python train.py --num_hidden_layers=14 --hidden_size=512 --num_attention_heads=8 --num_key_value_heads=8 --head_dim=64 --intermediate_size=1344 --vocab_size=16384 --hidden_act="swiglu" --norm="rmsnorm" --norm_place="pre" --norm_eps=1e-05 --positions="rope" --rope_theta=10000.0 --rope_fraction=1.0 --qk_norm=false --attn_scale=0.125 --bias="none" --tie_word_embeddings=false --parallel_block=false --init="normal" --init_std_qkv=0.0215 --init_std_o=0.0267 --init_std_up=0.0308 --init_std_down=0.0308 --optimizer="muon_hyperball" --learning_rate=0.0118 --lr_mult_o=0.672 --beta1=0.95 --lr_head=0.0057 --max_grad_norm=1.0 --warmup_steps=200 --schedule="wsd" --decay_fraction=1.0 --decay_shape="linear" --final_lr_fraction=0.1 --batch_tokens=131072 --max_seq_len=1024 --doc_mask=false --train_tokens=1290000000 --max_steps=9842 --dataset="wikipedia_en"
MLP neurons of a small language model. Each row is named by its layer, matrix (gate and up: input weights; down: output weights) and neuron, and shows model dimensions 304-431. Each number is 500 + 50 x the weight over its row's rms, rounded and kept within 0 to 999. Numbers have three digits each. A neuron's up and down rows have the sign that makes its largest values positive.
After each neuron's rows, "fires before" lists the tokens most often just after its 100 highest values on Wikipedia text that the model never trained on. A number after a token or word is its count.

L2.gate761:482489458552481521429397459512537543448493591468482507520471552557583566502514417489454493484524516442499447431468535543501493534456530469524476414438438565577475537527451558450451546563481455522517519495509548513487570585468430490520618536481536453518470536540532557505415444444551486459533488559511452532490470472538482501523545594486547540511597563549632479588472475540490471450519
L2.up761:491591510526545526519444467473510605449565542562527449545424495562493480526415457497501450567545573535457422504463506536540440493442478483505574512522421459481479618501415554493463433526570484448531476528492491455556609538515417546562476497532496476446448503496464517511441525512539506544472529479503397477596544528547449458552490452516480493516552541451561491330514452523501466455562
L2.down761:526506521490478559432545474510532536448450554477566463453478484563555560515384419526466512484493564470593396473460468548484490545493464459586501450529565418503472513528441457397531500594582514505471587527456639497536568585494462553464576480552427582382523499483471566434370482621625521528502556602516491503503490534561489437467638632461613453452545513488541506528453506507465472483465
fires before: "\n\n" 37, "\n" 36

L5.gate306:455545412541493531357545466437474508499474455482427551492463494508667497556450471464592512454517524527550554570462544536515577537571526550600537462559533516571520578391405512625541494478400502552524419577517573495600510490523400485571432543364498527472531449543535465533537564602511469621506488532523524546514531465483495419516609558507523466491407542469539415520502473565431553504413
L5.up306:476514561488511406471405428500524508554472463555431538548476489433459538635437588475541488512467545447481510435469507502426577448607439443547673539550556478471461447517472496513416539488512437558419509503535529550501619525605473503466519346506523477490572479576445536398516399462535555554468528546480481518475500487426450456526482452364424461481487514512531510530470491628518581392548
L5.down306:503431587475454498462472447504455530546474572580517599511537481485506449578502622553488454485519438591548444457449476573484528450588439565500533548565555463544364394525513576509506501559519456593498497414431511494560474504535506597407536384433550491531485491506567547407504439519453516554535465555519461475514457447476482487506448378423538431399527517516534427511480435539535468419491
fires before: "1" 53, "2" 46

L9.gate1224:492461440482578540537532481460543527589546595442433494466561523560531568492523483488472631415535494533512538465472590414483583450472583402545509447399515512442553547503434501517452543468464515529580484481438563456580460533513515452611480475599526511520479413485517562435527504488518519556614551617434437541490451491654556422508544486513469583440549558420529470514421575484487488495404
L9.up1224:532478567450557479585520385517486446500500526442512507523503576511472521534473555551520510460415499508463454407460613510446493469426583499519570534438472440439505610472511471576494517498533517507526449512551484506600500523531483425471445568626537523591419497516491560390561541446454568498494549541435481559446533490605496491555523417470574548441462525458591475526447491435471456454383
L9.down1224:558520449524506470620428369534477507510514510417555482429521483527488444584462572518517548416396554499434518440469495523447472519486486486592548470463512506430495589456466511513453523481504557514517486494482513492568458519543500525515516533584435582505459437504531479527622535444463508518511532566500490582450583540553501449463488474486510533419495555426568480489455543444501474461488
fires before: "\n" 64, "\n\n" 36

L7.gate157:496490527391543501473398448418550585460495491553338519550445538446535566514521429620494451533562555495561482466431502545548416490567433532482566578624453397524433485513501440514431517541580559492581426589592473437520416473488529374460520485491506458444543460562553450488489476572538604539500541498517530421475460493530502497573466581435381538538445485549493509462481538501431448476496
L7.up157:531573497501510535584448440483551456478492556599469467514488595483534441445561447536516529555482414504497446494552428631498448530573479489431425535541409373582458481522471490507585494569587548435522540435434526508485588504559488574487554492556543511432504480538372496549570474513508657467531500481470440463496496472531520424552391439504468530486484569450492479483509467508467508463553
L7.down157:492452439551539431495426508553532537475525484551499523540446579450523394443460484485572541547472493469461471458457458666542472559507476539519512501446426415525395536506522553506465503514536503461464490485420586536534443469523547621509537436494548491415478507569482527627616458492550540445507449534514498423370472457472414405554499512445474482429534476472520444522495423531503483483484
fires before: "0" 31, "1" 13, "2" 8, "3" 5, "ep" 4

L4.gate1119:531552522492384450467578475389497382509538481404547442585514535421495481500572451532480670525559560509496495430432508410522542480490468501472487409520675460486361505529476514444440581481552535517506486588492552368543499490461519456561474475498396486537573562421536518486582461463494504481554491486519409410509517453458499408558472505384493539497530492489545531468509461521508543487467
L4.up1119:520444542541545445534606435523490435481524546578441524558470506558490467556528512496526413546525437509488429560461540560504527409495527440481454474536505520512479510588496526573597441496519427573626522592412468496415471512561559436392445570492431415530532498504392511419526580497520429496484514512376441433415477495567523402490435588509520487466524546573521507449492534586462425542497
L4.down1119:487600548559381487483457417478449473395459453510507484582514540524386500438522497515437533460431459525557585494376522463468630546423456452511589480467532463495427410516519462462382519476512466513469458487566579504511484574475495551534503544488495475515540438483478604548483544526445531503545462423466442353407518497526581501482488521465369481503536444539488503417478459500502510481470
fires before: "\n" 46, "\n\n" 37

L2.gate1098:506516531505463411427598549388499481555492517510647413527486558546470507424503559501461468539407424452551453474502463492499520484506532515494494492519462568585529426507487541609536541501560388390506517462532564442514470538443465459533520487485499417407517428509537522581453485542484559515501454632482552491458468354530462480570418460552469578472482543589482479471458456510442464502506
L2.up1098:632516582484520565509479442525404429465489492589461581548546470493531398499528507488531473493545424515544474508501560491471539570507471554528471471530481498443488461514461516539494465448526445412506595449443629446487483483545459502536427482534426566570518479515606514485526426546456532445637455480518519460484466507469541517503473529453541504503418501481421498471468517484489470512483
L2.down1098:498419537507486517473477636438381400514526468469505508538553566462537516404461508444400447482494466511562497503552561467493518520543502471636515519542423576504568533479491453592457492484559447456458557489424521477483423469501509551477446485522551497475512449500508647574478457571427514471503446473454559609406519455407528516617513514509498544514431528558537561553536462490506424555419
fires before: "\n" 48, " |" 5

L2.gate1125:516433524496549521497526433472509528393420570488528483492573496510470552390494521518517465589521475454473484447519582553560499559517367532475442477486474511445507457555443517545558546552568478537538645525496534470493481643384480466441456476362478398466574494465550464532558513522500526529526504475469489569437442433469593496513493427484498508590535511502468445539483516549489453573421
L2.up1125:516504512524526527498514444450501494426470619512509472513577487545518526427476485547490439587481509511464482452532553556557580498500408556450476495568441487410518453532429511531527530512541472514509546493459484434543469593428481435472445440411490394491575536444548466549549574572521560598557515486457437585444445443462503497498486457476535444553465500483430497459491504498499397547429
L2.down1125:509395565433497584537479508521525463423400481504532478539524482466553490346458498419465430511561521497476526464482643511575458546505487468473542439480509502493433474477480415522497430468508378491498468477483556492561417580457476370471488474462469443412531522437576512554526474622473510557490505509425444659556447439614528538474509509552498488540573573403497537595439453519523434570550
fires before: "\n" 52

L9.gate631:575558413467450448576514418551491459326458395468500560543476509445483510600535525456526412638520488514480525515485446504408502501544457526504506484468486500531469467480558463508543469502435467535561524479530522467514461488524511592440459480540414511416448441539506459488398536469541482532507531448443500521548492551516447454526555499447546533530448489439569438468521470496493480456467
L9.up631:418456444486478520444480543476513525566526494419534456423540445524438510541616431567503398470551550493430533564453469516518399526496438486517532453510468473559508432480388460513560469537529438596502447556488407508428453466450500495482525491490458452547437585569439510550460518473429430557581515538478499565486482478439590499423506475543426497571508528467454443553537498476477600469494
L9.down631:525416425508502536556533484510511511545486487467661501509422454600489455490599514553520514570463508475491514537461514451481546516429520398534475412450489496526355452530481468475528561516503521500602478609524538515457448522495566450502447524491444533585481514509578498438383461556378533547542454454476469703439548415494526494521481452404476447448489557487523552447484494540516506500520
fires before: "\n" 38, "\n\n" 12

L9.gate974:632488532567481470466451538503552399453569518507491455596523485542614586520510515536405466503510488391530535480465492460504500536389472541466477457478513520608501582580549490492500443478640520593513526473531462482549418512513497608565541489471537484563405544453583481601445521512515455523510424541412500394518494500534555471528440519473558462405434359543524518464464547504542474511458
L9.up974:628534450502442588542490573592526566537490481488466571411499456493431546516545429534540470559431536455447514450561514494502518426532504517520449520533465487507524458467487472540518504450497516481511538519493461491485594424454505504539444522357472510393506606475544536492520472514527548498554538468502545569498482551469523402455498583464519532587478498493480399492493501400423465425539
L9.down974:488533526476491532455474434545425517534406452545557609467366577488409431568517496495450542520436509550489424509483408439410517594506489369414474576558500492451487482512472507538470534492425433525447487477555561503434514428444517483386426563456595555448605452555526595430504534547474544551476487511612581477521500494512440536492463379522472488626459519485499516567503573449533477484460
fires before: "| " 23, "\n" 18, " |" 14, "|  |" 6, "." 4

L4.gate318:507451522579537480436478522429513513506454490438460556408476492400538452572440485478497489535531509433549557453487489576504484493494508440520586384530538542512480571413450572395586609565428532560536477537509464503475418511501580538399491391483459431494410490526535537438433464545518530494503513484571480467558608521535519425521564478471530469573524508440591489581421581554464482474392
L4.up318:552448465428499583511518415462409468482587451529513548506506486477558586467520499471456572639452507549476572469472552516491523593517533514564577472537472515462475532508530468440459472410476497435386514522560452463500573467447545590520483522446545502464600409520478503484538513424466504450489425440504480506413495500495478487554486459494460516443530557442497513432485513519434474563499
L4.down318:591454446479500561484419551420559512467417493588464490531479584490488509499399521474525517317445425473462421511416478414489507464474455506505480506461521417490394540394510609464467418487482444538545534538523482444500459433558481528496534506485445491534557451541494532570558505533467608501394550457482530481464584480532505525472573464466495488596455504434418446591517480566541497433556
fires before: "\n" 42, "\n\n" 26

L4.gate244:491530409547641513557624489555504511508477523478476605431572512568435505521581517451507464446495404448505531413444421581431504454529483429467451485431513527414475462592427486569490455436522550445565460484435449424523434526547396513415427410460501497503577476537450528461427484543523551541548476547471515571568569520457574526488463441466507451479455522443419466503558493466528446512473
L4.up244:459534503493438501456583495460495458461440517478503432536466562504569445442529514452481463566457449496454459546535436590561413516532524550454517505505446500515515453502457459511474509566454555486536484488405535456496494570544553507501483441523569493521519460443507488531396470535419508491561579456448553518500511530460531486497459458459645515511548593472527561477549518540523440600451
L4.down244:526507455502541485468484580474447444545524501454443544444581520594387523501479592404421501489582508521467513455570487470589451560574490480451528467463483496490465539479504504503512527588532549511555479522476549435555483468551480457464522500515604507502453515442500488486535493467465524499558424552366577686486579450429474550483450491424492542487472536504502574464506494568539497595397
fires before: "\n" 46, "ain" 5

L9.gate1221:512498470586465473492464546504534463475476468587493427602497464433452517523472539550411570492529498407498538490550451476486484398516466478502608507444455493506481537539558483486533437466446535515495501543563445541428548543425546593472460483486418463577558390500482405493473457470475487433540468497527525404487565475464505508367530468540567560503442479455463579506508429433541495558495
L9.up1221:520550474502527474529481448561403544558507417401488545617486500518545472598476496443470502542480504464482531496464464533515522625521442585530580539532465552569444443549484420476588378513452530564435474519464476509537494541480609488566449511542503598454531524474613481554476561480472524569557502529397530514422490449446456524443469369469464455431424463509510497574431483590390454633481
L9.down1221:563493575476438511535507542504410477504485387484484510603447437466480493547458496478401530470501515396486538498554486520552450543524471473453547452496518575411477540481502452574600450518544525564442470535551506575518524438450571545466495465424500535521562481579488444495465431504502556520507469391461575698441512480483492420468467458458512464514500566551527581460503485500488447547498
fires before: "\n" 80, "\n\n" 8

L9.gate1218:372455472471568567536509393574549459547497503495528568551418543496444500486527577460463529469475517619474505440375496495416497523489517474481547506538523578476554529462497509565392539392442470447509530476458502586493543555530534535522537490518573476530465491558486503611491579546553613481471464451594493514471523462505481531573517512435534491453486492475480467426518531500468470465501
L9.up1218:531536418423531584465540447558488535535493435434514496524491500453473497544547539481429581489435541613444475523464435476533524559401488462432512522453502579445543559485491547498486465449486453511528510476481548583533541543591525491489501527531512547494500424553600497493526578516564536556446509538594471669485470482540469504568564513463539566467569510488528421456493519448422451421492
L9.down1218:484390476515485497576516486589432466539452480510573588535470500523433461466523476531526477539511500515460603495517484478547545437438485496552570482497445518452455544478458482445499477523511512533491526496459560503522533488495547520575438513539475487494490509492522523607553510552534482562500480397462473806554553472473553476586525491483483516452483564513539505510438548461537494496436
fires before: "\n" 58, "\n\n" 42

L2.gate633:481550509513496564471471522515549531471497476570618518568506520548506524420526531478549513401507430478531469502474542578496419409447498551524546396459420580456517550501427435618479418418515482452542454415425612398468420528576409522500520426434485480516552466440495500572491471538387462508572568592548520516550485470473523419421542538519484545565486621455425484561529405505504515548405
L2.up633:516558574443515583441458532537519464498466548550604538621519514504571486444519540415502477461503488429515503441509573569514492462413524637548538424544485547470559600502387455580474459412449486457548425389406649431527397496535463550498475500472465469569528467444540446544542529549465539475583582569462512447504477491517539457442586519451526441512536592470455543515552392508542537490403
L2.down633:587480423457441553520555557548453465431506518501443561561523621590563562414536601452552539447551423526487452494599484507514444474456550548477504465559481561446536503493499511539491491453616486488478595430466513465485391492533524501491509467482590528510543547521562536559524584511519481490539518535527511590540473509414579467452542482445501455533514481402429581469577421458496551565378
fires before: "\n" 74, "\n\n" 6

L9.gate586:551564401570570464488485489576497458477486549461537471432540452490529556540448509506498497533483532420438468422478645538437443557533521525574416475471527515614502488489587501538473533494630455501563489599506485461587529497497447493611483430407515541537516498523512503504545507561514540570499559547521526423538460548514573494614468507544454551509422405534405485469507565472473477488391
L9.up586:583488432477473448506479585579550480488541494518537509477487530516559510484498617511481455426448431529531377525575508449497496423407419512524454489491490410415498503598438551510424461468550469441471546554488544441467472452480536551457412477410436530502592508424585513493454476467421500531527542509467630557420505570538542476414484514530516488590446438480447439503521501456596458456474
L9.down586:526489421503523537443473512494519461585477482468503564408475436494522473598499506398554517569480500409442409499391459482393527513465516487485477445589514416433572460505505527572483515447537490457408502495553641542537523519503549546517392601424477465518540525513461525445552430471467599488499440521535647589518488613508481483429503519433536526510443437532494508558510472480515502513470
fires before: "\n" 41, " |" 9, " | " 7, "\n\n" 4